Weights of a small transformer language model.
Architecture: tied embeddings, normalized queries and keys, attention and MLP in parallel.
Training: 782M tokens, 5967 steps.
MLP neurons of a small language model. Each row is named by its layer, matrix (up: input weights) and neuron, and shows model dimensions 112-303. Each number is 500 + 40 x the weight over its row's rms, rounded and kept within 0 to 999. Numbers have three digits each.
After each neuron's rows, "fires on" lists the tokens most often at its 100 highest values on Wikipedia text that the model never trained on.

L4.up259:537468461450465466526579504522564532504499515482496549534455499434564577506527471421500532503503461485458444602547458421492439455513493521565498484504485497572494444417536538490479498520476463523522456533616483479520474481476483467486485513476523484494458489495476488477443497517514517500462517579499494474474521498461566499432468444392493466496479537523489488541496497522539525516466503444528382490515502495554490489584470524488526528521521513527541509537465530452458490529516506473517465522468430582484487443494507528473567432511474453508489464496508484507494484452527479443
fires on: " in", " of", " for", " highest"

L4.up1249:601528466454472454377488497500514508465556520489540525509477454533448471533464492536516487469569450520541516511549545450504510471469532562526532508480518495494446506494518508521492469450523566473491561490574537462507471445433544530465555483573534458470549467448468463465539463532533482475580503452527450437499501481594532473530516452548479503493495591503594477457529500488499490532565505496471465528495557543484506513521568549516467532491495581470471445525504538486541516529487530486542488465466548446537482463570479487463447492487485545535462516484512528557554409424509549523
fires on: "'", " /", "/", ")", " |"

L4.up585:437552508489522452426534501515487596488530522504455555473501501569539520538422480447473484476497473507501443415467463504492512495486526534470579554431529465503490563359477452519457494505563524503532481464471453546498499471610457476442466457466460523455489499537454548576482552537484538462460564508526502470497535539494458454484528551534474423432420554516486461449543428532416490480497471499393444472454455537527475456505521495541492550453460535527527492501494478533520452477547512494506472477502458549488541487507555495508566540534537507482503523520566547466449458531577607454
fires on: "s", "nis", " Premier", "nes"

L4.up1809:491471525520456519494565501433465535498531519471544428545519532523575437501443488428491479544441428420542517430471448428412470483449483500441430517541491500476506544501456473488536503517403547440479390492565497443520446529514455426471496528521521471435382505501569499554489474500528497534500521459473442529441442542515544461514430500463533464522536515459518471506510611521539590493503523498395515569528474477478491456469469555478552457530457456570495529465587536511549512582543530498490512529451538504485488556499511543472517589507550618467502511525468424494547454460519513504
fires on: " p", "k", "p", "y", " be"

L4.up1509:491465478473448517543440465484439460523508489533525574492577454568496551535552501525490460432539449502471502481544502438431471536527554564537564551497533470479513463395500519483479499465541448514512468515536460466503504478536518461592508619557542530443497564589414525487488568474477527448503555517503453543444519462533519522498520429551469442503471531424526498565507517456486533500508498494509466437571484410533488429555492539464569507497445486487483424488534479530508431410467447471502475489489511521482433461557460454510518460458480540513499550544572472531519567549401499451
fires on: ".", " first", "ly", "ing"

L4.up611:528452477526500583456553556421509464476458524528545444462453467539552487497515498543533467461544526531475529534509477509526599496537508481427496476505476574498500510487588535571495511436472492532488466523492536492501465478544556525541497522421453502510481498484463514507594483508537540528479520430477537496515550485545468516465468524516474511543528526540538486505499543495397435491523400472532562433504485502492443515476492477449476518481505451484442520500389438506482490523455499436521521463427589506476557506466522512534467537591457504432554592463497523491480502451443491530
fires on: "1", " a", "0", " 0", "-", " -"

L4.up90:512475493467467455437461479430604474511421509448474473491442514504492514491538520574488501557522469443571491476493523565490513448553512475412536495434491503478503405492466477585424525493573464510467510483509515479538520497501476423552458496567507475455518540537513519520432489486473423461495517517522462522525533540484610545519518543530468517499545521491521512483512503525511543402519506583495558507488470472517491480463535459553552541561460502435505558475411503530540487513468448514522544443525474502445599496427551519532480546487615509560498437551445495516433502421460540563
fires on: " a", " ha", " Cla", "A", " ar", " an"

L4.up46:417558519538499504497468457566507502491502481512516517596481476530445432547533464560527478504467539445483478508500494448476526463543508518556517486515541471564494611507489477506476446514490488496460453478542542502528536510496470478542512529479514544515581532464507504393489537510543504513535499484431457493545514517502579473526466427506478563499504567547472561489450531522496461559467528553537476565552429565510541492494501554533419524509479454575461491419471455467492526495524496486491424476473546507586452468473491546470497507432543451466487512443522427466470478486475432474
fires on: " as", " became", " become", "up", " Assistant", "at"

L4.up1818:546537526587474493505458559470477486450505486479534523521491565476433553502532410492481552533563444473498553499587511524525445541441491478607488554447468551542478477524510475493486506540461475456449556506530562479535489532510477523392438510474461515510503470505448410502521523500493483513490546532488476535526519556506499484483505524518472462472613530562445480504534502495435507508443517477478476415523520493575544475487587503488537553535458466514423487498515536500462556541497541515489589455487470471493482547479460575524517445539478546555537520506498474463524540490485464521
fires on: " for", " of", " —", " where"

L4.up104:439564517458516488484498449465497436449532504459514502519500529499516499462457471523474456515542515467484426527487531467500464575508560515586453516553528444501557485504518469438502506447463566456472511538542515519419499487518457466450465544543520439532581513503485491489435514575573486490513477498497467434515516516459510515481461577474437456500478541486472495502626543478467578495562519570513459500410414521467483456506543606515477550546546450455566428504586496448521548537518470499497464574498475494517494477495470538490525471457466521539466490479531485547563596457499460488
fires on: ")", " Award", " and", " which", ".", "in"

L4.up2447:537495513538547540481497491520488431481552584466453483512549524513485519528475500545570543484523577512460558465447477556497538450522488400432485494505450567498508559547531427481481500471561559496445440473507575571496598491505559458524475515507596468551463480478525482552555466514521450496506453506549539487528513495543530486400469457458501487564496531493444518547552536487509470527505520444498602513536487502496476514485543495492495502554507546515540510501464501501467447492574500491507446499434527474592578546457523566485522490522540499484576590470535470454452432526501479513
fires on: " a", " Actress", " an", "li"

L4.up1140:512459499504506492544481520540488490481522521554453442473539511508511527531501482487497505498483592527444523500621484532438487510482475501516442518446512423468503557583565513442550533473529452483355528458439545424471514463475492488486486491464525458481497454447497487435453548556519484476529479530496474509472441562475540503487393496503509472472423533477530473458506495561533498463393529420412561455402463529481487536477498503508513483526488483536523458575554447514504506456518470559559474499519506536530477462516557481514495553516587449448498488469636485535544513450501474515
fires on: ".", " the", "/", " (", " and"